Weights of a small transformer language model.
Size: 14 layers, width 192, 3 heads of 64, MLP 512 GeGLU, vocabulary 2022, 6.68M parameters.
Training: a variant of Adam for these matrices, 162M tokens.
MLP neurons of a small language model. Each row is named by its layer, matrix (gate and up: input weights; down: output weights) and neuron, and shows model dimensions 80-175. Each number is 200 + 20 x the weight over its row's rms, rounded and kept within 0 to 999. A neuron's up and down rows have the sign that makes its largest values positive.
After each neuron's rows, "fires after" lists the tokens most often just before its 100 highest values on Wikipedia text that the model never trained on.

L5.gate72,196,249,197,216,188,185,218,227,210,199,204,217,212,174,203,248,185,236,203,162,194,238,209,207,168,173,205,224,217,223,207,184,204,189,217,200,231,185,179,207,186,211,178,164,212,199,193,201,210,180,198,181,206,200,212,208,193,203,187,198,193,206,227,196,221,210,191,200,218,159,198,191,177,191,197,196,185,190,191,217,200,203,229,233,192,186,193,203,188,194,198,184,212,184,214,182
L5.up72,186,199,198,188,220,197,206,186,180,224,178,196,213,216,180,204,161,173,227,197,235,189,200,217,230,201,191,192,207,194,204,186,210,211,243,163,186,206,199,199,186,206,182,195,233,216,214,221,205,175,224,233,203,168,220,193,195,156,184,228,197,218,206,250,193,208,203,186,227,199,196,175,196,194,168,186,193,226,217,189,199,200,212,197,238,233,205,214,176,200,201,204,206,168,160,216
L5.down72,166,193,223,198,204,169,207,246,185,215,225,234,180,203,201,177,174,211,195,196,182,202,205,204,181,208,236,197,184,153,176,223,240,184,172,240,220,197,174,212,184,159,208,174,201,160,191,212,224,195,202,189,165,184,223,214,191,254,198,169,234,179,183,186,212,203,214,183,188,187,181,213,209,208,194,181,188,216,182,202,193,199,200,232,180,180,201,181,196,216,183,227,170,196,227,233
fires after: " O", "O", "E", " E", " L"

L4.gate41,231,218,216,188,215,204,196,201,195,153,226,200,223,177,146,212,206,212,189,212,237,192,194,202,202,199,238,205,194,205,171,211,211,239,221,196,177,159,237,197,214,188,220,196,159,183,212,201,220,182,205,191,229,222,208,168,200,176,205,207,188,187,204,206,224,168,203,199,199,216,204,185,201,175,212,207,214,232,219,206,178,206,217,236,203,186,198,231,251,254,202,203,169,184,210,186
L4.up41,173,188,255,185,216,200,215,206,209,186,194,209,204,192,168,227,198,207,176,216,185,223,212,201,219,225,235,208,217,216,190,218,182,193,189,211,164,188,223,162,236,188,220,188,170,237,196,236,188,204,204,214,242,211,200,152,200,174,167,188,186,220,180,231,202,174,204,169,172,237,206,216,196,218,203,189,225,229,213,240,206,202,203,232,211,164,196,216,234,182,175,185,176,237,214,194
L4.down41,176,205,176,209,218,175,221,176,161,182,234,196,212,202,214,231,197,165,180,183,190,199,218,201,177,192,167,198,230,215,195,207,211,199,197,198,196,233,207,170,173,171,204,215,210,192,201,236,230,201,210,187,185,175,212,187,192,210,174,183,196,191,186,145,134,193,222,164,212,195,215,206,244,210,218,181,199,227,244,188,172,221,199,224,215,201,185,186,192,213,207,189,212,178,198,217
fires after: " M", " C", "P", " K", " Q"

L4.gate214,193,236,217,213,182,160,213,183,206,160,209,225,202,201,201,203,166,212,183,183,231,217,204,214,241,172,186,189,184,218,180,188,242,189,198,186,184,189,228,228,190,222,179,187,171,176,203,214,232,191,180,181,180,183,165,190,188,195,222,183,208,219,200,159,216,212,170,176,169,161,181,206,218,181,189,176,205,202,216,202,190,182,204,180,182,199,189,177,206,206,224,223,181,237,239,209
L4.up214,177,196,195,207,196,228,241,216,219,191,184,229,175,199,193,188,189,201,179,177,217,213,213,157,254,239,221,210,173,194,185,188,217,202,187,199,231,199,210,191,225,217,171,156,229,184,197,218,224,175,209,202,201,196,191,226,217,208,229,191,189,182,199,184,226,218,170,187,202,211,216,167,200,172,176,196,188,192,170,224,206,189,209,221,202,162,216,219,201,160,217,178,210,215,215,196
L4.down214,203,166,205,209,227,169,198,234,241,153,204,195,176,196,175,203,226,246,229,192,199,187,186,212,206,191,209,210,208,200,164,243,196,211,167,168,212,188,175,180,186,199,206,192,191,190,205,208,198,204,233,208,172,183,200,200,176,190,237,220,209,191,176,185,204,230,205,229,172,228,234,195,170,194,224,229,183,158,183,212,182,193,199,202,212,194,199,214,156,163,210,200,200,190,209,191
fires after: ".", " W", "W", "9", "\n\n"

L8.gate492,166,219,223,181,218,184,187,203,188,202,202,221,190,191,222,225,224,192,203,174,159,181,219,198,217,228,203,208,188,202,208,210,195,151,245,217,215,197,211,199,217,185,201,208,184,219,212,202,198,194,170,195,203,231,215,215,164,220,179,160,192,210,241,169,217,161,150,197,174,159,238,225,225,212,183,214,214,213,196,221,212,182,225,205,211,198,182,186,195,223,200,203,179,190,212,198
L8.up492,197,200,194,190,188,187,180,226,154,216,219,177,166,187,207,196,190,218,237,213,232,204,201,195,196,207,201,194,206,213,201,201,217,192,221,177,218,212,242,178,197,182,227,183,224,171,213,240,179,187,191,156,197,191,243,184,207,183,184,199,223,189,204,211,198,204,192,203,214,192,167,233,225,203,191,179,212,203,173,208,201,171,180,209,214,226,232,201,177,193,169,205,191,191,202,169
L8.down492,196,181,186,222,210,180,169,205,205,176,220,195,174,187,187,197,233,188,145,178,206,202,185,237,214,199,211,198,185,188,185,193,192,227,212,192,196,222,236,207,179,215,187,196,180,204,197,215,220,191,194,205,194,217,162,206,238,232,244,196,212,209,185,209,231,227,177,178,260,249,187,182,180,195,167,201,224,213,207,216,173,179,230,208,190,250,194,168,177,198,165,159,189,159,210,198
fires after: " m", " s", " remain", " be", "om"

L5.gate165,196,186,227,200,194,205,214,226,200,193,201,167,171,184,190,211,174,194,175,180,195,220,196,180,199,191,206,202,193,220,193,177,185,191,191,225,203,190,169,208,170,212,203,220,234,196,215,217,211,227,206,201,191,194,202,165,191,173,194,176,209,230,175,179,226,214,218,152,216,192,183,224,226,189,178,198,218,179,145,225,223,234,189,188,158,175,190,215,215,197,182,200,196,208,203,204
L5.up165,209,194,244,194,227,177,208,234,194,181,206,225,209,196,197,202,204,208,217,195,232,222,217,183,221,199,204,194,204,219,162,232,246,215,214,197,215,185,174,219,210,159,230,180,204,197,190,186,236,191,172,213,177,199,212,227,200,195,209,174,189,198,208,195,209,202,191,181,178,176,171,181,182,179,179,214,219,195,164,211,198,215,216,210,234,223,193,217,229,241,197,213,214,171,210,183
L5.down165,192,200,227,179,238,152,183,207,213,179,191,220,211,177,199,241,189,228,222,194,178,190,204,193,193,213,174,207,184,170,182,187,218,213,194,216,173,205,195,179,209,165,188,219,183,193,210,178,212,180,189,193,204,218,206,170,226,213,197,205,217,177,194,217,210,190,252,209,192,209,204,210,217,238,168,170,190,187,205,193,177,200,208,210,206,195,206,241,182,217,193,201,237,218,211,218
fires after: " A", " E", " L", " N", " G", "A"

L6.gate427,205,216,223,184,246,205,202,210,206,181,179,205,171,181,210,239,181,213,188,221,243,212,191,198,201,211,213,180,199,227,188,167,212,199,199,212,157,197,210,201,193,192,186,194,187,198,212,203,224,212,201,195,212,200,184,214,175,189,223,191,210,172,199,173,240,218,202,159,179,193,180,180,191,190,190,174,209,175,186,191,193,216,175,172,194,206,202,213,173,201,198,171,225,193,240,225
L6.up427,198,157,230,200,213,194,216,214,162,210,144,222,168,216,220,196,189,190,206,204,191,195,170,197,195,193,236,238,205,182,202,186,181,175,198,204,197,252,210,195,213,187,216,191,206,179,197,203,193,220,223,215,204,170,176,204,212,190,188,208,190,212,177,207,224,228,227,207,183,188,204,224,189,233,195,215,202,196,185,185,186,190,219,230,219,224,222,203,179,185,224,199,228,205,183,188
L6.down427,174,186,218,197,223,193,201,179,194,202,206,185,206,199,178,225,191,206,199,164,192,186,200,235,216,206,196,213,219,202,195,241,188,222,208,212,217,201,191,174,174,178,190,187,195,172,189,226,184,178,166,167,167,232,191,166,203,180,222,188,213,233,206,211,168,215,178,183,215,178,185,205,197,236,205,195,223,220,203,188,217,215,237,239,188,192,216,175,228,238,218,215,192,220,167,203
fires after: " P", " M", "M", "P"

L6.gate481,176,233,202,210,217,187,197,208,191,224,189,193,176,179,238,189,205,207,182,191,179,176,213,182,182,131,188,189,185,230,183,212,185,197,199,175,173,211,237,186,192,171,207,191,192,188,188,203,179,196,228,193,196,218,209,199,217,201,187,152,193,206,171,184,220,191,211,184,187,192,185,206,181,223,199,173,212,209,209,215,187,180,158,174,191,197,207,177,226,236,177,176,205,197,200,216
L6.up481,207,213,172,211,205,201,197,188,189,192,197,178,194,201,238,178,174,187,215,207,195,222,223,209,220,167,220,170,217,182,208,201,205,195,189,193,187,210,191,238,202,167,195,213,238,180,186,198,201,164,188,186,217,235,179,174,197,183,208,210,201,211,177,202,182,227,228,209,245,216,195,216,199,186,185,189,148,224,174,176,193,201,171,209,205,172,187,221,217,207,189,210,230,211,180,188
L6.down481,202,183,206,208,181,177,164,193,180,210,184,201,149,204,229,221,216,186,206,183,193,199,207,193,180,224,211,175,217,196,186,217,220,208,204,171,200,161,215,230,220,190,222,215,200,204,175,205,181,212,212,218,218,251,190,210,194,194,216,202,224,196,153,215,220,182,221,226,169,214,201,180,179,217,160,201,206,168,183,183,205,184,200,231,201,209,204,222,208,194,206,236,169,196,217,193
fires after: " |", "|", "-", " P", "at"

L9.gate314,218,244,207,243,210,212,185,195,239,195,209,177,206,226,206,214,231,173,201,181,206,236,176,212,198,223,202,207,199,139,203,190,169,198,221,223,193,212,213,208,186,167,185,203,208,203,206,191,198,206,243,181,210,195,185,195,178,228,183,187,186,169,218,224,219,201,210,190,197,195,184,219,191,252,174,191,176,211,182,220,247,197,187,206,178,203,216,216,195,196,176,165,206,162,200,176
L9.up314,194,186,189,208,143,196,221,180,190,191,215,236,209,202,248,233,173,181,212,221,192,178,236,181,191,181,150,215,166,182,197,158,208,176,232,195,184,182,194,216,165,207,143,192,225,205,217,232,156,174,219,229,206,226,166,211,189,229,209,188,187,187,242,203,199,199,171,193,194,197,201,209,215,176,189,227,201,229,220,211,231,211,226,214,216,235,181,232,196,201,218,186,193,210,186,220
L9.down314,198,172,206,216,207,201,172,191,224,204,212,196,226,158,252,171,240,156,214,224,174,195,184,188,177,200,221,187,193,206,163,221,221,152,195,193,197,182,188,197,185,189,197,201,185,171,184,210,218,198,182,238,197,205,207,208,206,216,183,205,220,185,187,228,207,205,241,160,213,188,195,188,205,192,184,187,189,241,194,215,205,218,243,192,174,162,223,212,206,216,206,225,233,246,188,232
fires after: " A", " a", " (", " ", "+", "–"

L4.gate35,234,217,242,232,209,215,213,180,242,199,193,227,237,196,203,185,187,210,182,200,228,190,203,207,187,199,212,190,211,182,181,175,229,236,228,178,184,159,157,197,235,183,211,213,173,188,212,196,161,188,195,213,217,201,192,197,190,205,207,189,186,200,227,181,186,180,179,218,201,201,169,200,189,195,208,222,226,179,159,166,194,246,212,203,194,178,191,206,185,194,180,195,248,211,215,172
L4.up35,224,206,226,170,204,205,226,183,180,210,210,215,224,210,224,223,205,220,199,184,195,200,176,185,212,206,216,191,191,243,203,180,216,174,206,201,199,200,176,176,200,241,225,203,195,231,188,196,208,180,215,184,199,221,206,204,182,162,198,189,194,166,202,200,227,231,209,166,189,192,207,184,190,186,214,149,203,171,172,164,228,187,151,180,200,157,194,193,179,229,184,201,212,222,232,220
L4.down35,187,196,217,221,195,138,197,230,222,231,173,176,207,204,191,213,228,227,177,252,180,176,201,190,162,205,201,208,198,202,193,194,161,185,188,166,210,214,166,183,204,196,193,187,214,215,201,181,195,191,229,181,210,187,200,208,189,219,164,223,183,246,176,225,188,202,201,197,217,218,168,149,197,217,212,195,249,190,178,233,177,192,209,191,192,161,212,194,189,214,210,200,154,216,210,194
fires after: ".\n\n", " |\n\n", "\n\n", " L", " F", " W"

L8.gate180,200,192,165,197,178,213,212,163,197,183,205,175,188,226,217,226,198,199,242,174,195,220,185,214,204,213,209,204,209,168,202,223,228,187,207,221,170,177,203,195,201,204,195,236,192,205,215,217,205,206,220,174,212,188,192,189,214,204,201,178,217,184,208,168,215,172,173,196,197,226,236,178,210,224,176,139,190,193,176,193,205,215,221,225,190,211,167,205,204,221,157,209,195,189,217,223
L8.up180,231,204,159,198,201,196,209,190,178,188,200,209,213,196,184,213,220,194,206,185,231,211,209,216,200,187,214,214,215,167,153,189,192,214,189,204,201,177,223,213,172,191,202,208,171,180,204,175,212,226,197,207,222,197,227,168,225,207,171,181,180,197,194,229,189,243,197,180,215,221,192,180,240,179,198,192,223,237,218,232,200,217,179,200,215,229,204,190,202,219,220,210,230,186,206,183
L8.down180,190,204,204,178,192,201,183,186,183,240,208,202,164,214,217,187,179,209,193,202,197,171,220,192,192,195,183,231,180,199,176,187,185,208,223,188,219,215,225,196,196,162,200,181,189,209,215,176,228,183,191,225,214,211,203,162,235,195,191,201,195,202,179,203,231,187,207,188,196,189,173,178,201,203,206,197,197,193,192,232,178,201,209,228,198,178,179,168,166,208,211,241,204,188,245,207
fires after: " v", " n", " N", "ol", "n", "N"

L6.gate319,211,187,210,208,196,227,233,191,200,180,200,215,202,220,211,186,187,203,206,213,229,194,197,209,206,201,202,214,195,198,188,193,225,241,251,211,208,193,205,180,163,182,183,199,193,208,209,186,200,215,201,200,232,218,227,189,177,195,225,186,230,183,163,216,222,228,207,185,221,231,208,182,201,199,224,218,181,209,165,167,213,192,177,196,199,205,207,198,165,223,168,238,251,201,202,222
L6.up319,174,213,202,200,228,179,189,204,230,222,196,209,204,222,176,183,198,209,207,211,180,186,198,202,202,195,179,210,214,229,209,209,184,207,202,244,198,212,205,193,197,234,218,158,203,189,181,225,207,174,247,212,173,218,195,193,164,192,190,203,187,167,201,168,248,199,232,219,186,194,229,207,214,184,187,188,210,203,202,194,212,214,228,193,204,203,168,235,202,209,193,193,222,174,216,201
L6.down319,182,185,201,174,206,168,177,233,221,217,187,212,189,180,177,174,216,183,199,189,221,175,217,189,206,199,210,184,212,197,231,188,199,216,161,229,216,202,188,207,174,223,234,190,222,146,202,188,215,202,170,199,174,189,218,205,211,196,170,187,220,164,180,180,179,171,191,200,236,191,224,198,191,183,189,216,204,203,200,224,167,202,177,211,170,181,200,220,193,228,199,157,171,225,155,224
fires after: " L", " B", " l", " W"

L10.gate409,198,182,220,188,234,186,203,206,216,211,224,195,192,205,205,192,189,192,223,187,162,168,197,211,244,203,218,179,212,178,170,219,197,208,195,198,210,237,188,221,208,203,216,198,168,243,228,205,202,200,207,181,213,233,193,217,214,231,193,208,189,212,214,218,193,146,187,231,166,227,180,238,206,241,219,197,225,183,183,212,208,200,165,211,163,172,236,191,144,206,218,193,220,189,186,195
L10.up409,202,205,207,209,176,207,225,203,224,197,208,197,217,182,184,226,208,189,202,237,203,183,226,208,183,174,208,192,170,196,186,192,196,161,184,166,209,208,205,215,241,188,204,218,179,227,259,192,171,207,210,184,186,208,195,211,171,159,193,166,190,198,185,182,204,227,187,191,208,201,216,224,240,220,208,195,169,227,207,175,218,214,215,188,193,233,195,197,214,212,182,186,169,215,235,192
L10.down409,213,163,184,196,198,207,217,196,186,193,201,210,199,210,195,217,237,173,160,201,223,227,203,216,220,196,180,187,220,174,189,210,211,174,195,183,205,232,203,181,167,216,198,196,204,234,171,220,210,211,187,259,183,205,222,176,237,219,198,203,202,190,190,200,210,197,176,182,258,193,194,218,226,216,202,174,195,183,203,184,223,216,239,203,222,184,226,202,230,202,190,206,196,231,183,227
fires after: ",", " m", " s", " inc", " d", "m"

L9.gate192,200,206,212,222,183,185,185,170,185,172,226,208,156,209,235,167,202,198,185,173,177,175,208,186,196,223,217,181,195,179,162,200,202,165,208,186,184,201,188,181,166,143,207,211,211,219,230,212,199,210,202,200,202,226,188,186,197,179,210,185,210,222,194,175,205,211,177,180,166,202,148,203,228,212,195,216,198,174,188,184,214,194,169,223,217,188,215,222,185,183,213,200,221,230,222,187
L9.up192,193,229,226,217,173,192,205,230,236,212,222,215,177,210,213,217,215,207,213,159,176,188,206,152,201,225,182,189,160,199,183,199,207,194,218,196,205,179,187,203,214,229,190,184,244,218,202,195,178,204,184,172,174,219,173,211,199,221,230,186,219,205,221,175,235,197,201,227,158,190,211,190,212,196,191,211,162,184,180,208,210,180,173,200,177,188,198,199,229,219,221,198,217,183,207,166
L9.down192,207,164,173,182,220,181,215,230,222,171,203,205,220,133,173,213,211,209,237,255,211,211,223,230,208,196,189,215,215,190,215,179,176,215,199,176,201,200,189,186,204,207,182,204,141,176,167,200,221,216,205,214,189,223,190,200,215,202,171,205,213,180,183,215,205,199,191,199,237,212,185,215,222,197,145,203,231,205,222,206,219,186,208,201,177,196,228,207,129,175,197,205,177,194,197,209
fires after: " s", " d", " ind", " a", "|"

L5.gate447,222,194,206,179,212,175,221,238,197,228,234,217,209,201,276,191,191,217,204,202,230,176,215,187,218,214,206,191,212,169,193,230,212,183,194,214,177,172,174,189,187,235,208,175,193,214,220,211,206,198,187,187,184,194,174,176,217,215,230,181,199,209,190,203,193,180,182,188,191,238,200,205,177,209,204,178,217,194,201,212,190,167,205,204,180,169,208,194,177,179,207,229,170,177,204,205
L5.up447,204,222,187,203,200,223,173,224,187,221,225,182,224,197,174,173,173,208,184,189,194,186,190,215,165,245,220,200,204,181,195,205,246,211,181,236,189,214,205,193,178,242,174,192,215,233,217,165,196,165,189,232,172,177,190,190,204,205,220,200,166,176,209,189,206,183,198,199,206,196,186,209,171,171,179,200,197,151,171,212,203,219,208,189,201,206,202,243,172,239,198,195,224,171,233,206
L5.down447,196,199,212,191,204,200,175,168,189,169,193,211,185,200,158,217,167,172,188,201,227,188,191,218,166,198,183,194,201,193,151,228,224,216,201,174,201,227,178,188,191,194,231,213,175,195,169,225,175,215,219,229,204,168,180,205,196,198,196,180,232,211,201,191,210,207,188,200,170,200,214,232,230,178,228,183,179,206,193,180,208,205,199,181,228,186,192,173,174,182,219,162,197,210,203,206
fires after: " wh", "W", " W", " Wh", "h", "ash"

L5.gate323,244,225,217,187,198,182,195,151,196,200,186,178,194,181,205,199,154,209,193,205,212,240,223,210,208,216,214,246,183,203,189,178,204,206,232,212,206,179,195,201,172,221,209,235,176,169,205,214,175,201,208,159,169,184,153,174,221,223,190,211,220,205,185,186,217,230,234,168,188,225,237,161,214,203,193,211,199,210,206,198,205,207,204,159,184,175,185,192,212,161,223,196,200,195,231,188
L5.up323,219,183,204,190,210,172,210,199,175,210,211,194,191,179,213,191,162,189,160,213,196,159,236,142,185,182,192,207,198,219,194,189,176,186,197,199,231,215,196,221,242,193,193,204,207,178,203,240,153,199,238,211,218,216,209,174,208,137,216,213,173,218,160,242,201,205,194,162,200,226,212,182,233,204,194,209,201,210,200,204,212,211,170,172,205,184,200,192,207,209,182,188,201,194,180,156
L5.down323,208,205,215,192,201,154,176,188,204,203,205,177,168,184,209,201,137,200,207,209,206,178,190,205,191,204,160,195,181,209,195,190,217,195,178,240,215,198,237,217,178,205,240,215,201,234,197,180,187,228,185,197,209,188,178,222,204,196,224,209,184,221,188,226,247,164,222,188,159,192,225,215,183,187,215,181,183,174,231,195,192,220,175,197,233,210,182,213,161,206,191,175,199,215,212,204
fires after: " D", " d", "D"

L4.gate107,190,193,206,187,204,214,206,202,194,168,227,169,204,188,153,250,207,195,180,164,202,216,206,230,192,238,232,206,213,205,182,219,213,221,239,197,224,146,192,185,182,200,176,180,205,188,190,188,182,219,204,204,213,194,209,219,221,156,207,166,211,192,225,183,211,164,180,196,193,211,175,186,197,168,171,188,213,204,186,182,203,210,228,162,188,170,206,229,231,195,181,212,197,198,255,202
L4.up107,208,204,224,175,206,181,228,200,201,181,177,213,181,179,179,212,206,226,201,220,243,201,189,197,200,208,228,195,170,201,184,201,223,218,170,211,172,206,232,223,165,191,177,210,235,197,186,163,166,236,188,205,188,202,168,202,182,171,207,191,191,206,226,180,214,196,173,208,194,198,219,203,184,201,193,191,200,225,244,185,231,212,193,179,169,164,175,219,206,198,211,202,203,192,236,190
L4.down107,219,219,197,204,182,223,201,198,210,215,216,221,202,185,196,180,168,212,195,168,169,178,210,173,188,221,194,201,178,166,216,158,218,189,201,207,187,163,202,202,164,177,206,207,174,225,191,193,198,224,186,197,202,219,222,224,231,186,212,187,212,197,150,244,171,196,229,223,201,205,201,185,175,209,246,192,184,185,204,181,165,199,207,231,223,157,189,223,218,188,185,217,231,182,189,228
fires after: " M", " Ch", " C", " P", " J", " G"

L8.gate130,211,221,200,221,228,199,215,201,190,209,188,174,195,200,189,232,209,196,193,189,179,182,222,194,204,216,179,215,185,202,180,184,216,154,226,173,198,172,194,184,190,183,184,183,205,194,202,242,196,219,213,181,232,234,192,188,199,152,220,211,163,185,222,181,194,207,202,209,225,185,184,222,191,188,197,203,171,185,194,212,197,230,199,176,176,173,203,179,191,191,185,150,197,208,195,224
L8.up130,181,215,235,243,183,166,225,197,190,193,197,206,246,184,177,202,175,217,166,194,180,173,195,226,210,223,225,232,166,207,198,220,188,209,234,211,218,205,184,198,185,208,191,217,188,208,220,202,237,174,189,209,186,225,209,207,215,232,191,181,209,195,173,196,193,180,151,197,239,210,216,214,195,220,193,237,167,179,228,181,191,191,244,202,221,228,182,179,228,204,220,179,208,184,207,191
L8.down130,218,197,199,184,194,197,185,224,194,187,226,213,226,183,167,182,222,197,214,210,176,157,212,177,201,198,241,216,215,173,202,217,244,196,190,175,241,185,192,189,208,216,225,207,182,165,217,167,206,196,208,229,181,162,199,208,181,175,188,209,203,220,220,177,217,239,213,219,194,216,223,237,184,202,237,203,203,215,212,181,190,163,197,225,209,192,190,164,225,187,240,222,225,171,208,215
fires after: " E", " W", "W", "w", " for", "E"

L6.gate360,155,196,215,227,223,200,197,221,207,166,172,200,195,200,227,198,196,192,194,183,179,185,203,191,238,218,218,217,214,206,187,167,200,192,201,177,229,204,193,240,171,197,205,208,183,185,231,184,161,217,182,193,207,214,185,205,184,201,253,189,238,200,232,196,200,229,212,201,209,239,176,196,220,197,205,198,194,190,175,192,188,199,167,225,198,222,201,220,198,183,220,230,170,197,187,198
L6.up360,215,219,173,224,250,180,161,191,193,187,245,200,196,213,206,137,200,201,201,186,167,161,199,185,201,165,225,207,226,223,215,181,212,185,195,202,186,191,170,205,222,198,225,188,213,195,202,191,174,197,197,199,196,191,228,184,139,182,196,219,188,200,177,213,173,199,202,200,210,217,169,189,216,172,205,219,178,177,187,198,208,213,135,196,212,170,215,190,212,210,214,183,207,205,196,191
L6.down360,214,212,187,224,190,177,186,197,168,162,210,191,195,198,205,194,227,208,217,177,162,176,227,184,197,212,187,200,198,206,216,209,202,148,175,228,198,186,225,221,237,219,201,211,169,184,232,214,207,219,188,171,221,226,220,227,186,242,221,154,217,210,220,174,236,213,204,183,156,209,186,196,202,220,178,224,222,177,206,223,198,191,212,226,192,180,165,209,175,198,215,177,200,191,191,209
fires after: " |", "|", " T", " R", " Team"

L4.gate253,255,188,237,207,245,221,176,209,222,181,201,198,191,210,196,222,184,203,191,219,205,201,187,181,207,211,254,206,189,177,199,169,191,204,167,197,210,200,179,184,226,216,184,207,202,178,222,172,177,200,214,230,176,186,185,199,197,172,187,211,194,212,211,196,215,219,211,174,194,205,170,162,229,184,182,222,199,211,203,228,202,240,209,178,227,188,199,204,214,187,187,194,210,199,235,194
L4.up253,206,202,206,186,210,210,196,211,200,206,192,172,195,206,198,246,219,191,209,202,203,216,206,196,223,211,227,186,211,188,200,192,173,199,215,197,202,193,160,157,197,226,205,190,187,203,213,205,229,223,178,199,199,197,192,180,219,219,189,180,212,249,205,238,199,205,219,203,188,156,229,198,181,149,172,183,179,177,195,214,193,190,226,183,199,192,172,198,184,211,184,220,219,225,206,200
L4.down253,190,184,181,182,190,216,218,224,189,212,201,185,200,200,246,224,198,182,191,211,204,220,212,192,204,224,189,187,215,203,223,201,215,154,231,230,204,198,184,164,194,208,174,212,177,189,213,198,199,226,193,184,252,211,206,228,229,210,178,178,243,226,241,197,184,208,185,164,204,214,210,185,244,206,171,206,226,188,236,153,192,184,198,191,192,192,182,219,259,205,194,203,194,216,193,194
fires after: " F", " L", " M", " W", " O", " C"

L5.gate491,197,203,200,206,190,208,201,178,203,215,207,156,155,185,212,179,207,187,179,151,190,224,190,186,195,195,200,231,206,197,142,187,197,194,184,201,232,205,160,218,168,198,209,216,205,189,209,228,183,208,226,167,209,186,199,208,217,172,205,208,160,222,157,186,210,198,184,224,205,186,214,209,215,210,197,176,148,236,198,201,185,224,174,213,215,202,221,200,197,187,197,173,184,220,207,180
L5.up491,264,194,201,233,176,186,224,190,234,171,192,201,210,201,202,180,237,172,195,193,216,194,218,204,204,198,206,214,220,158,193,216,237,215,216,180,211,165,245,218,186,196,188,207,181,177,201,213,176,205,205,224,194,194,210,202,184,220,217,210,193,211,190,198,195,214,222,196,204,244,214,180,182,178,244,207,183,223,209,219,182,194,185,148,226,205,175,196,216,195,216,177,213,204,197,183
L5.down491,169,161,192,204,220,206,161,226,223,193,196,204,189,194,188,192,175,237,199,177,208,188,165,245,211,229,188,236,184,212,196,196,195,206,190,179,230,178,198,204,182,192,219,208,192,224,193,158,181,191,153,172,200,201,226,224,215,205,208,193,158,194,187,221,195,172,195,192,192,205,198,213,208,193,196,189,195,185,211,189,206,162,208,212,221,168,217,223,190,202,205,242,215,193,184,205
fires after: " d", " v", "oc", " n", "al", " D"

L6.gate124,183,209,197,228,177,219,191,215,211,178,227,218,205,198,187,198,222,204,204,186,171,192,191,176,173,230,227,214,203,172,202,221,233,201,207,235,213,205,212,186,177,187,174,176,188,230,218,201,222,193,223,168,195,173,197,176,199,201,226,164,170,179,182,214,226,221,209,224,195,167,181,199,172,195,208,215,193,197,203,220,166,169,221,206,197,174,198,211,199,185,185,203,195,215,215,220
L6.up124,195,195,228,201,205,181,197,213,233,209,181,196,203,198,153,198,192,233,213,248,218,193,187,229,194,193,206,227,224,177,217,204,203,212,213,233,181,201,198,202,199,218,231,202,220,213,178,201,204,205,192,212,227,170,184,188,192,203,208,201,167,206,155,164,192,163,189,215,186,196,237,162,196,210,189,190,196,211,168,188,246,213,211,225,178,178,198,201,212,215,181,226,213,201,185,187
L6.down124,213,147,196,191,180,216,221,226,195,196,227,208,231,188,178,224,210,199,174,186,201,192,205,205,212,204,200,197,179,215,175,212,214,237,249,181,186,213,215,174,189,195,197,202,193,197,189,219,208,198,219,179,190,201,187,187,237,215,168,189,173,183,169,207,198,198,226,191,196,190,207,231,168,155,196,199,213,252,195,204,195,234,205,193,227,187,193,222,169,173,225,235,212,201,177,194
fires after: " k", "W", " wh", " K", " H", " w"

L6.gate43,210,202,217,197,220,206,196,208,219,183,161,214,204,203,225,215,214,177,231,186,222,189,205,194,203,178,212,202,178,176,194,226,188,237,192,199,181,164,224,210,178,222,180,200,159,182,217,221,212,205,244,214,219,193,211,210,180,172,197,210,198,177,221,185,226,230,213,175,197,190,166,216,192,224,197,214,204,200,207,191,206,203,206,200,193,180,192,211,211,193,178,207,213,200,185,209
L6.up43,189,215,193,210,192,184,208,265,204,199,203,172,166,220,218,190,224,196,177,213,230,187,218,226,189,222,194,240,203,202,198,174,176,175,218,209,180,160,170,223,191,204,211,218,212,228,248,194,202,170,211,230,188,213,159,170,229,171,212,225,218,174,171,208,199,171,197,202,212,223,148,198,212,188,218,202,208,172,204,198,196,211,223,191,174,165,214,201,203,233,201,197,195,221,221,200
L6.down43,182,193,213,210,212,219,212,212,226,192,184,199,225,188,220,209,209,207,205,199,211,194,212,191,200,182,214,227,184,160,179,227,188,219,147,190,211,246,200,168,234,219,211,202,204,202,159,213,211,214,172,230,249,183,205,188,211,182,197,221,205,189,186,224,199,195,203,199,209,199,179,214,192,224,192,207,200,196,216,185,192,229,214,254,176,171,190,185,237,178,219,203,190,195,203,164
fires after: " ", "\n", ")\n", " ("